config.yaml
head_dim: 64
norm_eps: 1e-05
bias: "qkv"
MLP neurons of a small language model. Each row is named by its layer, matrix (gate and up: input weights) and neuron, and shows model dimensions 128-255. Each number is 128 + 24 x the weight over its row's rms, rounded and kept within 0 to 255. Numbers have three digits each. A neuron's up and down rows have the sign that makes its largest values positive.
A block is one neuron, or neurons of one layer that tend to fire together. After each block is what it responds to, as a language model described it from the Wikipedia text at the highest values.

L7.gate257:150148137110148132108082135084122142135141105142120124127113128128133126161134112151130159118150101110156109108120139123165113114083147108107111114081126101150129118126174098118086144087117100174146153131116114149103137123137151093161140152086135100159118120141122162130108147105131171122156136146105168157104179122177125123151149129151157107120176085163129144183125113091160185132171
L7.up257:133104112125108135163098146123115133172173104154145140116114135135121114089128119150144111157136133121123134149131132119176099140139131156125022142145140103142074113132120165115126119089115131142127153094092090130140096121080117124130168091146091135154134111121158105164113131130124102143117169127127142214137157114143135129134167173102163110134165110133134120114124149106166127107143
Description: Number digits and numeral word endings. Digit tokens inside numbers, often after a decimal point or opening a multi-digit figure, as in 5.9 cm, 672,511, 19:26. Also the -en ending of spelled-out numerals such as sixteen, Thirteen and seven.

L2.gate50:151151129144125118169092148118099120105116128176144120160110130118163122138134112086109148124111111109093118128131099118146095148123131109159131139134133136104131077100132134146117157127163146134130117101119141163170120150144120122115151161120101193124124115108113142150116151146149168096143100149107101150151129126123140131175166061146108124134120100101116135081158178124140122153146
L2.up50:107119171134142143117147135137127119150096133155139110155093137117165119151109123115165112155146171147099172117133148119169115121138123094120155159109116146136175126158114110159163140144151145176108138175120129143143198119133087111155110126132085198126116129150126177159116164133166097093126105126129126111143140109099134125141120135121098086117140121136129146138125125119091119129093
L2.gate69:100132095100114135123130160121090130170130124153145115156138122113165092117137110097152168152101145124085172113133154153144173128092138112129144102112152139143139116119123164119131109107166110092124163159133141115128108139114158127112102192136090055161144135148098132125131153151133153093138129118095083097130110161085134116078126112115140094133112097122141149099129147128102125119143
L2.up69:161110116141107141100157154147142126138131125113146126125141127096071158115134118131152158110143151173149125145108135128096101114099184141125132148135141113101142169119146110165147093175151110141132119130127151148093142150143128094034129121108103082173130119100100141116145111091126122138154126155110138134085137134106151155123098091146132119078155093101143122160179175102096163128134
L2.gate143:173113098127055148144153116108136155100169147113126105126144114120114106125126129136089126099103136162126123137159117136147104133120126162126127165126130129120094117123078083160125149153130133155098161112129105158082124106130069114163099113115181104130151104131130135146179166146139145141129123128106151105109102111130109106090114129119103160160149125171147113153128100100105141070146
L2.up143:131162149111148129093151119146142173121112112120116133148149140087110098103089118112130158120127100140118137144135093153147098144155125165116137133103094099154097088118092125098119110116112153095093154143109112115147155171160164139136106106059115077151069136151139110093193126152142152142108100102160104095161135073120106127106143119143105143115118147135134157123125146096143117095132
L2.gate191:125109093070152136126114082135195157102123132116147140111144138154073138086157118146157064125145128121118127151110113094088079132108108103112139117146154133086142107135129123141131137135115153111138056100141133112140168135117129101067107126104102086088126101087109069132127113130135138093157178154097126092126155122145145105139105106137139110100140090110111145147136149143132155135117
L2.up191:139129148129154152173151127153144146136123176145179123122110171118126117123132139120102141136120109126088121145121098157104099129147157120121160126142102108118108140118144183136152154115136094110108089100146106123144117104103162056125126144113113128100117114118132129072135100124134095115108141157139080143100155097143112131150138114156119146154106134124136145061145135166143091140138
L2.gate226:148122099109136114088119127081121126125092082102092109108104119139117125088142111127125107145088116147112150130133160147105144157155165163115110131142131126151112160105125077107096139132133124120131122132129118133188128060121124098160124117081124134136162135131112137170115120125146097099131122141112137127117118118130118135146096106084170094096132105077127110069137145124120148125068
L2.up226:146129146129099070130122151101105109130074098156106131153118165138106136112104089112164160183049139156173113127154133128120140115088158129159126113104077151102111106143100105124117153093113141130125146110152118097153126121145123116119100117128123112128190140127133144147120130082121106131121120147137161127150133103128114146133128163104104077096150127136095104112081198132152129119125
L2.gate258:153181086124147123136139119120151122122154133142151155122159123096114145153140146122174114141127124176147096106113116125162072124116125114142158088102119162140132156102153091156143139103099099103120146158102120099144139147155128161126121182119081152169063164145122122147121132130114162133134144083066128103120093147111161147120123149138125180114139155176111123161137150140096092162126
L2.up258:143161133148135146128117081135140094147153097099126141140137167087168067166152131139135136138132132141135173099175128102106118131110112135129144098127113157102131094165110132094141159127105084107088162185133116148099131121160104129129133134123120116153087198116166119118111156123105149121117132114116124088095105118163166144130169137129109170177147138135145176154114128149097124156113
L2.gate331:134172160110147158142128112139109088095110127138171098135148140115135125175114141118085146094091124153117115073144173105108155156132175098128106147123133124170142146126081103120173108160142109141121159167108107117105183149125104138134107146145154136059142121115123134120128150141118127152104160141114093161153119115138149168117122129134126158100135195110140122114145121133153153148107
L2.up331:175125109158128140133173112122108143132137125159096126136103158145106173146142147147133124118114091127114160128118108150080126080161146166114158140177130128147092120146139136144160114121181126150131135151133096149120127110100125118141114108132175132138160147111130108169104126112112137101122078132151134204074132125111076119110142142148130116119123106090117153165123133124085155153112
L2.gate373:111136107182122147158138110094149132122105146107113158136127123143101110129135133118095171140111093090146113103112119151144134166099117169150101152144117137147125152132138148151090138126145111140113162122141114127121153120135125127146110090124126117127129113112110144144146142119114133106110086185123092155141102184116153109147131101172108122182119101158127125087149152140150169133090
L2.up373:100089135119101107151119161133097130115117130152098122119125114134096115182133119141129162173110130143163144138165126108111141146065093125122083115131131113114096102124150108101062147129152164158104145125152099125095120144140120129102094168084118087131143098157108118158167121163096157110102134137120111089159138208123088158114092110109127097144172168150129099157133147089136119139121
L2.gate434:117149111106127148152125127105101102172127111151106144130103136105184116128150119148159128129125156150136127140156132095077159117107138123137149160123142124117119126102102069129137165125106129169151176144161163134122139101093132143109145120092098128139102123153127126117100154104158108126135114146141104107137160104193147117145090115075100146119074121141144121132083100127121106132137
L2.up434:101155103150174141127098141136130095106109099110136127158156154142103118152133090128128097115154154101134139176112146114088087127141101148114140157148125086146187153130086097100136104124066138141116157152135113147147158142131099151092142185151061197113094129102100156146117105119122138145157150108147155133128111122141125171135142143164144083139113121161128090143178119110121118123134
L2.gate451:132114155123111137159121066114124139129161142085073098146171109123127129149143096092132080160135143110108133105145137119121163138131107132074120072136133154124084099124100162121140134125114091156076115136158098087109096155077144155129143122129147154105167144167107127163122115094115141147172151141157082137094100120133110163099130142124134113125069091130091136133100170114154134094138
L2.up451:097182123130152149117147128132144085157150113145098128090103124131068111173130125107135108149162123143101107132107118104098108156100123129151163117163091107159134115143100108166108112136099147145127111140124085126124130121150125168154116125118173178127088129128127159113123098153116133084084112108143144118171146148160134137150135144165107137128127131141098167119122110141129091175160
L2.gate503:127154096146156172124146141143106117105091136158076149121153148150137116194112139107113140169124163081141193129137127167151165102096176181099133143109120107148114105143117093150106081118112105173143121139122153136076134093134142137093128179168114134112122136132086136120146165153128155105151110146104140127129117138113117120104100147133151118125099103123091090163132115113176134136135
L2.up503:137135133117089079101115157118108136092176178134091091184151118077112130116111137148176181119153086134107100098135107106119145154123110161140088120137157096138138143124128164170095132094113135125104081154121170142153133142112131129105112144095113130086072135112133131127118095103120122139140153174121165133146066167132158127137145132126145139141125098164154146130101130124105119139149
L2.gate509:138089148112171119150123112126110154153162133122110105127098130181145148136171097138153108151118115088148159108152161146140119118164110133113139210157191161128125103157082140095138131143134129105097156163139117142069119121116133103119119153131131158145127114146154129089162113105110138100111126150131138134167105135128098133141114112139141090166143118131177155142128096108120099082150
L2.up509:094107144124161097132131153143156175131097124147126144114118121158108069087122156131123122106143114108183111112156147098135124126066106135132126199142145111129169130095102106067138080105129143137066101144157135125155120136122148144111116122135130167114149107111085136114130125137143136139165131126150164158139073110120154127156103113127125152156141100131096132146143109096130114156130
L2.gate563:125125168170121123103138117109137161136178158186125106110170111140154146164107101061119140124138155146145118139171109167145112124170116130123108149159160127143134120102154079174153141125153101124110106178119099145178140129138154158094121103095149099119098132132134108096101172167140115115099128151122132141110121136140149117115127101143107115126123131130160157093074079108142100078120
L2.up563:109121141153160112116138155140129132135130162094174145144089117125150150146117124111108122132079108134120103129124129155123158130143111132179159147085129163145157113160117086165150129125113094141118108128119085146179144158144132113154103128166143117124118139122159124170151157141110157123099161115139141140115115122140182114131122076165130131145122128094136144103153090136108131105092
L2.gate586:124140118143187135116124082130125167122134150158130129130102083076123155144129112086112132164116125149135121092147130114099184106153090099110105158128141141077119105113097163137123116123122119150151152066127102108060140136142114123094098146121076113135121167119106115100125127114120107167091136134129140113120155134114126127161112149144083121153156129126099140155123168136129118139127
L2.up586:136174111089161102108139147128176130100135147132148159100138095132071125136123121109099107120112153087095137123130138121118147127162102154120130130119153142136130116120108180177107086125117160083135140114150134131090158167160107100115097184133090152126141134069137149107097115138122161138099115112126112096134092101095146155144137143128129123114160167096116103133104177108099133102132
L2.gate587:089128109165126102126128101194121126144121166130142135085125129126120106088154146118109120150100132137176135137131159181135103139144151124099140124105089174152156121134167118097139122142092140111095117166131130130136103141147147097120140110132120169100122148160165079131106166101132143124175130121141178095144133097117098133135158166126133156111130186117148135089139139125116153111146
L2.up587:156115139098143097128141148096129128145081094138112141102124196129121124117114142158104159178159154110093110134131187127145141102145131114167145101163091113134097117135138095120107106149167107142146141115117124109098111148102117143129159125124151139119133143124139095126173101101191151132144140108147145110120105165143088099134144122132161136123131125153139092123121114140134121112111
L2.gate680:132125056116117143107142135107108154097099135121105071121096155114139124147149117119145119138136152163098154120057163131138135113132121129143120128173123153102125155130151176113103127167113108150078132069113116128119090118109151151158115133133134136167151135110092136156105126150178068111097128132114117159098109149112098161119131120132122136156108131103126105120119101115097110106142
L2.up680:131143116081106197110107166123113119136132143129139114124165141145158118161118144087109151165129109144095116105145066129099113111156155148110180119116102156161111136141129098113146178142116125159173121123111098111129070145117119121138121109138137101109142125132126154130137090158124134149135103136145117156120146079068131103145167180161105122148140129118136140097118084131126155126088
Description: Ordinals after "the", plus word-piece bits. Fires mainly on "first" or "second" after "the" (the first season, the second home), also "not" and inner word pieces like ell, ig, urn.

L6.gate69:135179156118159179118108149113113143147138114155147139125149155156186099148121147143125110123112177141105101126127099100094105179108147108130136148113110140139145118153116146122114162122123149141093103113120156109184148112134155128090141125121131092171158157134133135125146155087158158139120141082128116129094141120116131103134132153169145133104140066106145100109106108140102132156130
L6.up69:140103127087093156082142073120116156100147106128112188151114156118138109138161129097126126166143132154168176104136143068154141152141144165082152167167112118111115125134074111097157150139131117080144151108153100176119118150081119110125133138129118089127073110118110123128130119129145112115134128117155106131166140099105113132145155110141088132123133107094132086160104127132083124177124
L6.gate481:131126165187127144097123124159151154113143100134121127122112114092153098140095133164127081145155089090119120139120142112131160104143131137137127150079150117093085188133152117145127089102169136185172156125141096097153112131126128156143132145100124119154138127120152121122155143070142120172105131105165152149133137140167132144173151149150128152112144109136120105132120186163106167139135
L6.up481:119181144122121129092109137172126107122122114125152155126157155113155097113117120160140100130124081129136154099107156126096162083112125108122133150090134155137134151116093107134107122150140100110136126114115093144143137128134129141143107147127065103131075154070105117091117144142108126168079121103113160184161134101148120159159139112101109147117175103101119100163114174111146143119117
L6.gate488:114133122132105152114088104124106120075119093181101100121160112113144095166127151106136079159156165089123095124110087112115165106102171155137116183095149154159147127113106169135134163134129132115114149146172116114173158129139149119109117124159147096138119149102121148128114122118138126140129156082101117161150112130059089154163140102098119163115168122103122141171101153132056106152132
L6.up488:137166151140107132170117112151120115085142096128115146130164131121139128109156121122108116181150142091162088101161122141139138093117157109152117115098125145117120094117134104160149162128147127136146135118141157100133121123188087098077109141146123102122098155108162117161126117131146094177150148140114139145143153109095123128151166113124154177118162129109121153110095120132163120185125
L6.gate687:119124131093106130112137096113109166135110114144118119109089073154131111128130105121166075153140135109124126086142162124155131134142119145134169087120135125118115118088111157114125155124127115090160111176129142138156159090160134160077164149123161114129142108110109124095124116135139117169109134170127154145122124110130089135114123093129098165158132147113129074171114158129111109164140
L6.up687:126149108138122098123123114142094058117149117139135092120130162141145119084113129101126111124139145145131078116092118097163142123106111130141107099113119137165135180128126113152118129117113127127095118145096148088149161110150124096116115174108094107140117148123151125138163065067143134155109136143156159179123099151126121146141156129144109116138129109098144158109132147135117123136139
Description: Leading zero digits. Number-initial tokens containing zero, such as 0 in 0.45, 00 in coordinates and scores, and 200 or 20 in years, plus occasional word starts like sub.

L7.gate304:137127147124106143095096108118115110149134141135109104113124136179120118146120116099122154131132117091150157088204116099132142112117118098142097108122072132152131151102149144111115109097161130100126137122110097097091113152163110135126154105084144098110126164139100157090104133151133112095113159092145142147132119119142115148100128152178100152164150153137107113205159119164094142117104
L7.up304:134134139134130109102115175110145107131146078106141141157122118118081122153149099145141121136141141143121130081102122105140098135133126098121106135124113100112116106128146165161101133154153117170093087144104120159085101185078113126138141121108105146113094114125147112130119123163121105152135140113102110140124145160097095133148142121150132168093136135088091129138122133114098147125109
Description: Attributive modifier endings. Word-final pieces of superlatives, ordinals and adjectives right before a noun, often after "the", as in m-ost, four-th, curr-ent, first.

L2.gate11:140140118090106142179127113109104158133145148136116080100154141113123074109080066146116122098101129122105110140120125159127085117132146125186118117113121118109177179136185137126110097109156125114128149143161147088114142102075157127156158101123119102151115127109143131143124109102122138143083124139148161127126119121124159135123109160131153153143098148128148142141088119149110084126138
L2.up11:126103134129118126167131144096120143106176121145128139119126142141106139117136081132117142142109104109160109088116105168141171159101105159108132138141158153128149154112161137164086100112180128158148129138099154128142116151151141074088132126154155119132122200120112124146113099121136136187140087150080118170121129131142168156102097145179136151129104109175104100114125151097123142133094
L2.gate70:125114134118134101142142130106141110144103153098148108154114088126107119162156153110165153126141172096105135112086122150102144171126155129121143085097181143112125140172106132171139132125125121129149098118113193178146109143094107067135150141083122083124136117114128133182137151098140107097114134136172119127127122068120131099130120103112101146098151134126179116140107163085111124104137
L2.up70:099142103094117130147110142135128103106121120126123147115109119094104144158139129144179120133144135157116131155179127096117134116127105128159135161108183136115109127102102170149115102097113167138095136113153153182146146153148149139067116119124086139141111121149093118135153131113151154110133146158140160146144149142135121118140116065085115167128154104125130103142091119099135135158156
L2.gate178:099113121102184163134134174150149126117127091152098119111132168142161131103103111157127176139162135097097125142132121156163139143141109119136174134124126154121149119133144147161098098112111111167169136125096134129106089135165089162131156126134070099154164142177137126154131141165105149161137089134144102139169126128112122094115117135114124134126113143127147102129133103140160149128145
L2.up178:129120137174124139134101131120076099132146119163197181138116150097128157106136115131158121129135133138116125125131144116127142153141122097100110098110115123079131133102129148143125095127131173110146100121109088149086110122121132169130149093099145150164142123165126143111139103146172147123165142162150185091134165161141152153132152126142061153167129102119116148159127140140130145135140
L2.gate239:132104115095146117163184144123157155148097154138101155129081120117143107134151121107092098101133138126112119101122145082192126161138117120163138109162096124105154115104125119120107166090185095130169138127143113119167110126082089085102147146109134114169142124114122141107049085160147132133110127111116098125136147147162165088122126146135115129124146108063139065126116136121162116125119
L2.up239:138093128154162138126136150143138139145143118127123122173128162097176136145141130128166131121152139090149148152132117116081148087122090123136179137126111102143146082156127096121144134138102131153124127146157127095124104117100173189154164143110077116110124164150178123139156161152105153088109105144121146150097104170141158091141097133133127101145113139076129168127154097144121120136092
L2.gate253:137122141125148159161152070122105105119110096175122195156111144153148127146109092103105134130122104154147117122114113104143151147149122120136126129075107102114093106172163107124143148143187120106135093155130096133104128125160151142109127131161106108063146146126082120136076102154091131133131132156110154116170097101158125093103138098084122111132143144153131112123129090090144132130139
L2.up253:158154148102173097092104090160109107145132129159135092125107129113142116090151126092134136162159152120150123152137134112148125146105148115139114126092171098144107127155154133190118090133131166156113141121109129141194132136165132143149127126121136152117117140126128147118136166136132104169118096111127134136147138118105189147163178166133125179123155157169146085107123120117147134091112
L2.gate280:132119108082098132139173134114154128118152139137096081148107127149165131137158100101110127115123146154126164137122089092080075141142146141135114106145131144118094110181121103094130112125084079159127158127168087138123173126112149107122136115145137128163141147085120105140151106135057142104145136112137133123113111121121151095127127079160116126123125104111100150171143120126122135140128
L2.up280:135149170150135115165130158177095129128105100133134131159127121156150142114135142096126182130115133104124117151118132133158126155142142112133140140115074100139135099096145174122168148131147133134090121167168094145136143153091148162144156080160137121160184102133163127119121109168111146126099123168121155097121140115154116107161128153105138106088136138109116120117121120169083143170140
L2.gate307:104138125114155161126174159164147117129102126179159118138112124124101127129129111116132167150087124114168130139102077086124132124105173109138157141125175115164150121115184160133116121160130121095083150139123135103151164112123111150115106097107120109127091131131121120128119106127130109152130119144123093124118153169053155140166145126126126161150120121127129074112122164126158114111123
L2.up307:104112139139127098137186143160109125141092080136120101151108106113124134124116149165112131105110113102123129133151167113129109134147174134100126154142134086152157132111130110115141125143178088105111152087156097099098108126135154169143146112122120101141140171172133153116142152168141132101178117139168088130149121107121095116142125133165111157149110092106129095093107166121119142139099
L2.gate315:130121141119146143152137103117096110194156179118104157161099151140141138114147105094134109094113121146120103170111168111133207127142105129116092129164135121147147140100117133118151129134116148165110116119115152189127090130088114126112097151105146091124145098149107109136113119122125108123151128132135118131152092183130114140135139124125156113102121146118146157087063128141108118163147
L2.up315:135132105157137172143102185117159166132148166109141145161123087154164134153142080092149101097112135147142092165131108141118179111104090113144101113130178145141087094104157134126112136156137127126116118131123149123104113092089128137178182136089128101094123117113145100114150131112115135154119146141110102180085106118144123175164165154142163144109143144136126181086129107144091139132112
L2.gate362:133158121151124112124114154099122153108125144182130148144118104108091100138138118102082131164107103119110164146101146124077151161106118134097133118152110087128094160130082164145083092120164098124154125120140154135099106148110144102173107126159111130102143155164145143140082110157106131152138103149126159114134151118131144136100116115162149120092123098078102126140116143154119134114134
L2.up362:146138133106144125101116089106147127100091096164157090176096134151140143163127148117119132122117101137153094127117141114100116193086127116089125114114169128168135119129138130139161122128123185116174136115119088120117137128085119134122132101120107117121066141141104136126106122161122150107151119140181129122099124112134101120128138099120122147139136129117124164159123142148134159195155
L2.gate375:128160104158115140157125155106096115111111099183109109139100127088072104153109123104119155148126132148175197125151134148108127152131139152137113088164125130087120169134129138110173145086117103098095123169120077128123106130149139136129154124078149125129134144116123126150186151115130120104103149124140113065150163112157060143131114089156122170130074143123147123161127119143127132141110
L2.up375:096103127122158133120178142161166131156165137124088129126119125134151114114120124136154160124171138127153132088129132112096113125158149116189154141106161158152112128141149141135144112131113127136127108148183130148122107092162154118153131112146130143131127151130119148135153131120136090098099150101170161124187111167132104163116093133115134086087176136103115121121126173144102096116120
L2.gate401:171124126128174121103123136128055139129160117153143141147095087119144121103111140146109169117149147102133099155085149118171076093148095137111123064147139092150129142124122126131100116098115138122118117115103108117103100126125099140143141104198156145100096102115118096096140073133126156138118154119120145113122136146124101089116099129143082095134099147153154147161146115114131092119158
L2.up401:140102126133121126115117123140104166118111120124140167114139091171121068125142155076133137142160121120101123113118110150134158128126082104087161126119092168118117135165105114112132153149135125160121124090099103114121082112147093127108152183156120149120127120102137141095132124090126142170130129124182103080147168136132151147155133106112118082114117121140152122111099090126132142133121
L2.gate539:098073113150100110118134075130133142129127144116116140107143123162126108149116184107068129107145098140096118099134133141124116113178120137094114154137132109137114062139117139127134154129110141098133123109149129134100142120093155122128126142144113127114110174094118128111105158117127126179127130122132104093088178079124175130144106071113117113126137121078089098110080151119106106122156
L2.up539:151119145135132091137161158158120142106118147062130092117142177121107135115107085179106085116120138149102127125085099073134115109106139094129110126161120158144158147123114134138073142122141114163157128176117101141140139075154086143120074169127137133143158136095122154111134117140124105099121109123099111134106144114130159109088102163132127107141142124158133123139126117104097120154108
L2.gate609:094119155104131146113156081162124147113175131098151097076147130163131132127153153091142139106123118134122112130132151120149120167115120118143132120157117153146136128116155112110146155150157062143141110138140122150135108092111139118081108100163116159135146131086082111124154123075120155103115125150049099125106083116115158120122140118068091082140106135092135150120104122126138151141102
L2.up609:137149124131101127142139135163153092167111118093112122105134113154168116086175205131106118114122091131136128141142122134111130116140111088107157164170165110128150096122155164138145147136171133083123107131132119104115088139150151143166145147135161127144138156128109104134118088136116137132111099114134119159126104157122120124124135164157114132145139143143105159131113105112099063086114
L2.gate628:134124137107122136169149123090130173124127117128116136145158116152205142103102111156153116137126135113114157112125167080107148110083130151126175128150111134119155167115111126170110102129088102134107089093160098137153120103107124137160102125159103081136143136122118127110110103130122158164129134155127120068124118099130112074131128094128165145162090180130158109141137217129098138096154
L2.up628:138114150139127126154151171146087096129146139156141128114125162143115146121147117162086106154142132144137147133146178161124186170105115119118136128165089128133110144146091100134161117127087108137109111064124096127127110106124136112106106090146111137119132161133131124160113184071154128126167144122134085093131110131133111159149131161137155115159125114091159119136131104130152189152122
L2.gate629:176131117115151156167157086112136112162141104145114168156164115143151115097078126065129095115173147157107093157128130188134161162145127118166123088110136157167126162126128136125128118148126129147143092117155109095146128129093080132150148097088089126114131115159127128157123169116135119139126130154117099142112112134151131145140125122133102116159118160127141173137144141114107101115135
L2.up629:133086142132105150109066074130092133150119112118120136108114137114151164123123170099146105135105107147076141166123154107146074129109141089156090130134108173099113159140123110143134118127124097128103133179132154142126167113154135141130117168155159119173124181108124131146134139146123123103105142141146145113135141133155149128171114131123166157125114172126080105137132145130135133132104
L2.gate690:113130126116109127159171138130132134150088166123130154153112130167132144190129109171129114114106118133145088150187139106121131134113126126154095150093138107095174093129122144094163121176102088148094148125138132114182131149161135116118166131121086137112109116119120133087094128133149090118111133188146172122113121140127127114191138141123153110156150146146161101143137131090179150149135
L2.up690:166123130162151151131112081101154123145123119135080134144084120157158108132085138155095104163134124176138139113132115119141156130158107117145105103117086149108139107150129100167126143144181127122131118145147136079138179146115121140130137130140097125130150156116137169132103082147130118071091152133107126148166102098172145104165093162140135109119144125121147145151092147132157174115144
Description: First digit of numbers. Leading digit of a multi-digit number, mostly 3 or 5, often in table cells after |, as in 32, 5,099, 3.46; also "ough" in although.

L6.gate266:183148130165135144115087142132104169114104157167100156139116083107126151138146111118097142109140103142108101100091147151140140114103124127151080134140113098070112095159136140139126157121121135169106102151172133136131118140115112164139118097119181114123140109130127175094123129153059135158151111151115108142123140141083100171169134152107169146128132146124100093077136086151132151187150
L6.up266:136120106180186122106146145126115124107133129120154141116149088112105121138136150099105118169141140100135108131117142136153159092157137127131131171063092090124188136158125113119124142173102118148140125147130118135145089170132113049112124142111098108149114128142170139134136071119131102138124112118120116157182133113168100135100152103154158123061129155126149141111106137122101159137153
L6.gate352:164139152105102146108140146107126133112100102163099117131126092120153112110092104127084134155184130090104123086141129120134124143123138168122116152109127135096127087162181121119135147085131106150129147112120131140118131129137134142153101130104126083122139118108158158128160151167127108136133157094129110170115132099103102118118149146144155190116119153152160128107134127115182129110139
L6.up352:149159101179133140102107117125156124114120112129131142093124118143150103143081126128149073102169081151130126087141146132120143155111085136123120121123151114136127138090116127138130172143103137075130116133118143146101103096119142138167151095118126147101119146143097140136171122168119121092115095128149154123145141171150134121124121104090095115136121069136113149134151137135140105164130
L6.gate461:103105087157139143122093125094139135153122134110099148119094125130096142139126145098103098151066103152149142132143126140146106114098115137142186136174113140147129114112138138139102128122125105152132110147155154149126094101150101123102130150149128111151140092146116134134127087104127100117133159136088076115159141164154101103143143122120078160118161139118127153121160133142124142095155
L6.up461:132117131144116087138124133104101113154052079126112130126121098125075160153151133085154109123118132117137112152095124119153130129129148102081136148118120086090166108141150076139131149117121127108099181180130123106120132150141151089080179103099116154105183098146126114131118180088125096162122117100096160138150073123103148132138183109169126164119115185129125115146145104121155150130105
L6.gate467:124156108121151116090131105081128130095100134154122118136115102130076122140112156154109104121099137124110122127137131112078110133117150142155116139143103161167108074132184136110145143151093140128165138105153103123139130139117136148159101122114129127113129160143112150141109085091090104143133131146127112118153101083065155087131137112097146116119120154117146103150153101129147089123113
L6.up467:098106140155129155091116120148146152140103176149118147181111090100135102134099111121155086113131148149123114175109146103114122152115142145081140117146117143142174125134128129139124115118158104121122118153155128119145126120109155104116116096124109126131110131144104136134148103146079148139111107076159108109117150143146146140118078134089142132105076174130113145144117119158115158219091
Description: Exclusive and ordinal words. Fires on "only" and on ordinal/sequence words after "the", such as only, first, second, last, and the "th" piece of three/than/through; also "%" in election-table headers.